config.toml
d_model = 160
activation = "swiglu"
norm = "rmsnorm"
rope_fraction = 1.0
qk_norm = false
init_std_up = 0.0506
beta1 = 0.95
z_loss = 0.0001
steps = 3342
dataset = "wikipedia_en"
MLP neurons of a small language model. Each row is named by its layer, matrix (gate and up: input weights) and neuron, and shows model dimensions 0-159. Each number is 128 + 24 x the weight over its row's rms, rounded and kept within 0 to 255. Numbers have three digits each. A neuron's up and down rows have the sign that makes its largest values positive.
After each neuron's rows, "fires after" lists the tokens most often just before its 100 highest values on Wikipedia text that the model never trained on. A number after a token or word is its count.

L5.gate307:129133116125123153132134125128114112167177148147141139135163155093092111095087085065131113171111144151133106116173122126134139147144133135110130176148142119137143136116139085121120128174135148115143114080108145119094117101115145138113157143100118137173071112125110199122152123153151135140119141142087144139123116113078150117109132130140124162132160097152153128130129176129150120126118103117137139157150167078141070163159124133178112135157132143132125128083113125125097152141174131
L5.up307:116108149109129165136098156126108148126120073120144152107077113141153165133111114122143092131096140145134156150126160120138077055067093154061102105138112135117122140144135126136146119125092129123128113176145115077162131141136138163148121118130098122156127145144120166066166106137134147090154165118110132092145094122085126117177167171130144123161115127144127137145138134140146134139166134130103123104113108139155122142138119147144129078120109116092100108113128137128162156110122124
fires after: ":" 69, "." 28

L5.gate222:140125126112133091150128121146110097107119147139147136139124084138183122132128113161095103123096098154133086160131145126146144139084131113135148084140156145109113145115128132140129119115145095163124110124155089096156152142148152126126135159146135126094119100114150144109177143138125129163114103120175127153132103128140154150135126104108145062139091044101135099103146117090157087097087177115127146101104113153179154147132155112117170128129150137146087139141178138117138148141134133
L5.up222:127121132121119076148115076119086128160132114159168133147103159115127125149130117138133080102162160128110118088111192090123129124095132135138110084131143133119118086177136101153124141097109141158125103095082121143147113164137167149154125132140117111141163154102084111110133120150133133120110169120117137130098141134159102128108121105085153089147099132120168117127117134159164108123138161118127128154162140116147120144164093131128156139172118152094153134081145160178163131146097153
fires after: " " 74, " in" 8

L5.gate221:110152130041173121165161141094130137181110135158101126161096126098164152110116150160148138104121151095148103130123127090124142126133147114141140121157121167125173184182134092138152139130154172141142130159161151108135128148148138113099145107173100128126119117115092116154173105156147126124139089154126143132127121162112083139150137136138139115133126103103123121137096152139152126102142136113137097168100118141099133136142075118153158101136116107117161140117105104128158127111084101
L5.up221:138096123132189106171092145114121115140124118146138096122112109168125118097160171122114143100137162124100111143106114102122137118119126112184125171140122127107071114140120109145140163140134135111116114120116160142126166132126111124118094125147127141125074095105156160170150103076174178186091085107162151131157151152140097160130124122185134138136136121117105166108088138107135120140165141123122106102115125107165120126177125100101100115158104140111137111099140134118144117157123118
fires after: " to" 29, " (" 11, "—" 6, " and" 4, " in" 4, " \"" 4

L5.gate77:128126118111091123095107161162123132103173101172141136150088135104109172153070169127137112146127099094154092158117126188156169116070134144137139142130132130146107156143125118184117149122146145118095121132104135118105114120111170131125125147143135115140142126164168096125142126141105146129118150072161123149150145088136091168147159140177140151116123140146123093120176157147122153136134173149137166148159118116170154134102130115122139105124117145136135128110153142143152172136107164
L5.up77:166125134117165157107143121145147112120105138190128148123108123079105160156130138146181135149157122124112184131134147125144158118115148142096134167132179097142127168144120104115134107151119136136147106133114122077104126128141122175135103106150120103124113132124176151161140118142149099164161140142156112144161146063134157097120149167099109136139141133175118157084117134133159123108157200191158133122151138111135117160130133148122127105121142122127121141090164156118120125111118149
fires after: " " 43, " (" 5, " a" 5

L5.gate212:118115129148130098146115131141122149133136155110140136137111162125091125085132148136147115110118134120074114137116123117132143137161125156155088152137118137120141146098130132108128135148153126137182115144147094131159096140127120107062154096118104164112108106129153142150119124166129133098100176104163147141100108102111113155092132112119091149124101103113104100065126187115110118114117103127185093114122106139151113187170110167157150165132093170112158139139135129131094180155136142
L5.up212:132126142169126129103142112133130130119146149135123129146095124135115141105129110125093158097130133103119107148169073109109135147173154144164078149121099197120145121149088128126101157132126130145138119120141155164086114158170147145125150125102072143125131140119128133170115099121140106110128123094170153100126106133133109139147145144085152129143168097140099182086083159123106102112138106160119125146124114143112131180191134154120151088108161129057130108128140129125145126121132150
fires after: " is" 27, "==" 12, " are" 8, " was" 6

L5.gate378:170087113132110140114111158126122170174139148144093103096143122143141130121139135091165155083137126175136108124154118172100160139083141113156121179129158134134144150172136129115157139168101100147125183140156136107127129083130131110146134192135133164111146140146134124151188127093128141128121148157126119077083152149093133179086127123119119130136129176140139125132156125146116141126097112120116161127144115136149121168091112140110114104129162109124126119113142108122090138161121166
L5.up378:131153124146087144133129147156138163101110109155124139130118141098136133116105117152161083165164093171131120140149127157166154171147137131129174070119104154123104101143127132163144101124143138156158125123137118115127142157189151103145153087127107104131119071070138154129084131112113124189147123156152146136132088139149096122114175129116140144150162156146114148140154152110135120104122124122119142101153176135176088083131139116115152117141112130107140104125131150126083149143130155
fires after: " the" 27, " in" 13, "," 11, " In" 8, " early" 6, " late" 5

L5.gate121:097113143112117130130162148130131147140130130122110090103127129094102136165140128099094156130118140141077157139123126111103091126151117124132150106152129132119146156153081102111107140125124141120123112142086111125110156155087105124116129098083105160118121110144137149173172116130110100107100088116149131165115104161121145108113126158093100105129098106096082122117118159186172121088105112145138148133140162076138137167145132113124192164111110166137105134100170110118161155137083100
L5.up121:135144171103138194164129128119120145129092161173106086113137153165122163136133141146136188130162109121150106119142140115118124093153147130124101117106115110161120128087169162118064172138103116103117125143115122139127139107123136153140134151126135132121157136147121129132118094145120108130110141126128147111133135126097120130108112096178129149166121191131123157142087096156121132116154103129144118096091155106111141135149151138106132155172184102064143124161096104174130125115159153
fires after: "201" 62, " Bl" 5, " June" 4, "." 4

L5.gate375:082186084109146163113121092121144122117147148150135135139083147156104137142112094146077137104126149155151121126113123109105174129145143147095138129156117188104151128146152136160102157123135141123153138154110116147135146107147113128133149148122133105181074142080164109153124119114125163111120147153069121106148138127120126099135144152116134156182168163095130179120125130110177145111160137147105132163156110138117085119105134138115146151100139135119137152123112092096177124113149129
L5.up375:132153134092165115091103114100106139096146115156128139086126148156154105169126098100112140123092117138128122083101074119085129098139112142137139138126135142102114144160143122147093171117155166107107138139086125139112113130096097079158132135179069172153095139124121136166147136149130129143129133139105101138108141155140124116101115188134093165139143086104114125128127136133132109128145106141126108118097121113131039140127137109107165144118122092153120157128101092126112155157106131
fires after: "\n" 51

L5.gate70:116126094138160119129098140122106154163095133115105095154098166126132126116153126126122089101132125120113117125083109131118135146123128144145127067182066113118135157097136119142140102155114134169146128141091172168143096153108160137149137089119135146138119111131164138143127112166142133132114144136194167141136149126119094143129156122151119136106149069157162100135130135137154118114132152132092143091137132163155090134143127121190146105118123134078157146097113117179110164091145125
L5.up70:127141110140110116157126107103148134091113126114118179160107121171133121137119050156145129134122135077171147097153122130102141108116129157144123200152116131167146174120117154167149127136146126128136135133143175164116099121104105175117150135143128115119149132123097123114107133131107115134132120109123153175126135126080131130149170169134106197122092160173108100124085149159179163140122121150121134142105147087129145081147120110133116108111106112130126100109125113139141128107140101
fires after: "." 31, " has" 7, "6" 6, " had" 4, "9" 4, "0" 4

L5.gate203:117145124157104176127164117175093160101173132105161179097117131161096107179123102125108132085116131133168145098148142129147092118137103114106181153144132156118118119141152158175137097141130125102156155143081103125151170157137097133138153143172130128148088165129089193100125170144120149135151110096173119153109131133144117140159143126149103143108104100110126129140109137134093144121127140113128116149103119161123150141139162143133118111138122130143130139117125111075135092153090138
L5.up203:134150128097085122131127100122151086149135104141129158133162106090129170076094115099131165123106106137175101148129106101148125128129150107121114142143091144136129161090124110147098116116140174067130131108144128092106154148116139154117112153149136115140119135136140130143163142162131120179092086102095113123136117111095121159115078140123099139120128152086097143124122125115081128101152157089116119143126116123105096061087123121102167154115090104122093136102136086148104100124142141
fires after: " \"" 14, ".\n\n" 10, "\n" 7, "\"" 7, "\n\n" 7, " (" 7

L5.gate209:141114123103144142109137114174097137132115119121183126132118187136106117145105139119129167095126133154122103114143133173144106164147104157135131140120120188054125141074123131142132141165175124131120093117112073124123124139145113133149095115147126164135128119117138192117143142146107140120146133130152141147124119110059148112077170131150077102114138102134096128147107149127114141150101130135147149132136147177099095161128136143163111165153132164099162105117129148095127123115132149
L5.up209:127113135107120111135142095145104100125150145154144097127141132108148158129171125123144146164087120112127082141126132173111156122110113154152154107127110157151119120159140148108090093135121131119144150130118082135101134137146164162142158138197123143126148102134094138134171092095140146147131166114129101159120177120074117169129147151159135098156120072106128168129113102135118126121092118142113134088107117155129110161094152130138081117165191126121097104146140111088126149101106153
fires after: " " 59, "3" 19, " –" 8, "2" 4, "4" 4

L5.gate322:132129117134127113161139157105118150077099139157159141122088144170142118101117135139129145118139091099077094098083115160148099130088135127137142086137105154111114147099121136100180172096082130156162089131115145115101110148119139097122107113146120093136123165144171103109118136117099147144092132122142154170140111166147097128129111127160149131084124095132121126128164146119182123092100120151139101102105143132100126105120119130140148148173132162146116196144154147131148163122144123
L5.up322:097168109109163116179149108162120161106119148149146120112124137121118170148115201098126151127128095111111138139111145134151117140135147118134122144131095130119125116076157071174076133185149127142135128090109145144121138127130182143140165128162135118117147150153133107119158128109142105127099174125098088119141163122120110167140144094102138111144135111112124130132171160166122117144113118168114104119145116088137160130086116110161106125113106116110083101125192137126096152132134131
fires after: " under" 27, " in" 15, " at" 9, " to" 8, " was" 7, " over" 5

L5.gate168:161118135122108123137123140129086191118095120141131164079128116158101113154136137150127134129166115138127090084139067167109102134146126180142139095104146116131133108108129144162148132146140102137166156129113092100141122173122150133133156125106134158087153122139169104114108175166094106083123114131139117152137120142114115089154090166152169105174135109151157150138140126130134144163148116137116122113154128103164123136115145130083167095154133164129125099129147099158097145126144170
L5.up168:128150128098117147111171106157077064131107139149137151088153155106143125114146121134105142164105130141159112121094110144156103142142099095136158085164154110122152130147102143146108118119144144116121127128138136124153151141121141149133124128111176112120130128171144087123144168130101099116118114126145190074191071119147102115152130087136160108103111116106141133110102086162086120122120149129143140115149137126138132113138151103154085121113138122124137081158118134098156091070152113
fires after: "195" 16, "200" 15, "198" 9, "202" 7, "199" 6, "197" 4

L5.gate293:170102069132067128152103123144146110129147128098140127106115123122139109159132097100157119095143139110123109145135098157148125159167105141133168131153117093112115140140127135097109159139150158118159124150131097160104126110094144114146095115122120146199147127066142112132144141138121145115089135160148148146081121147134114118140122168133139116081114148136132121082090137120149159100167128145155134123089144119111135113110104148132153086165129123134088174115104097071156112132088124
L5.up293:164123127110108108124133123093142160113165153117142126114132110095115128129116132147149141134120129180118152207125144139102107109106129122076131053130100124118107145101145105149122167180135113096134123101149094171128175147167136123131112110129106120065120152077136161093143125122112124147101135105115191130142129093078142123132100143104087090149099135117125125101143092122130136081124115128162141095125120113169116122146116137158137123151128097127090137140154126103145150126125153
fires after: " |\n" 43, "\n" 18, ")\n" 5, ".\n" 5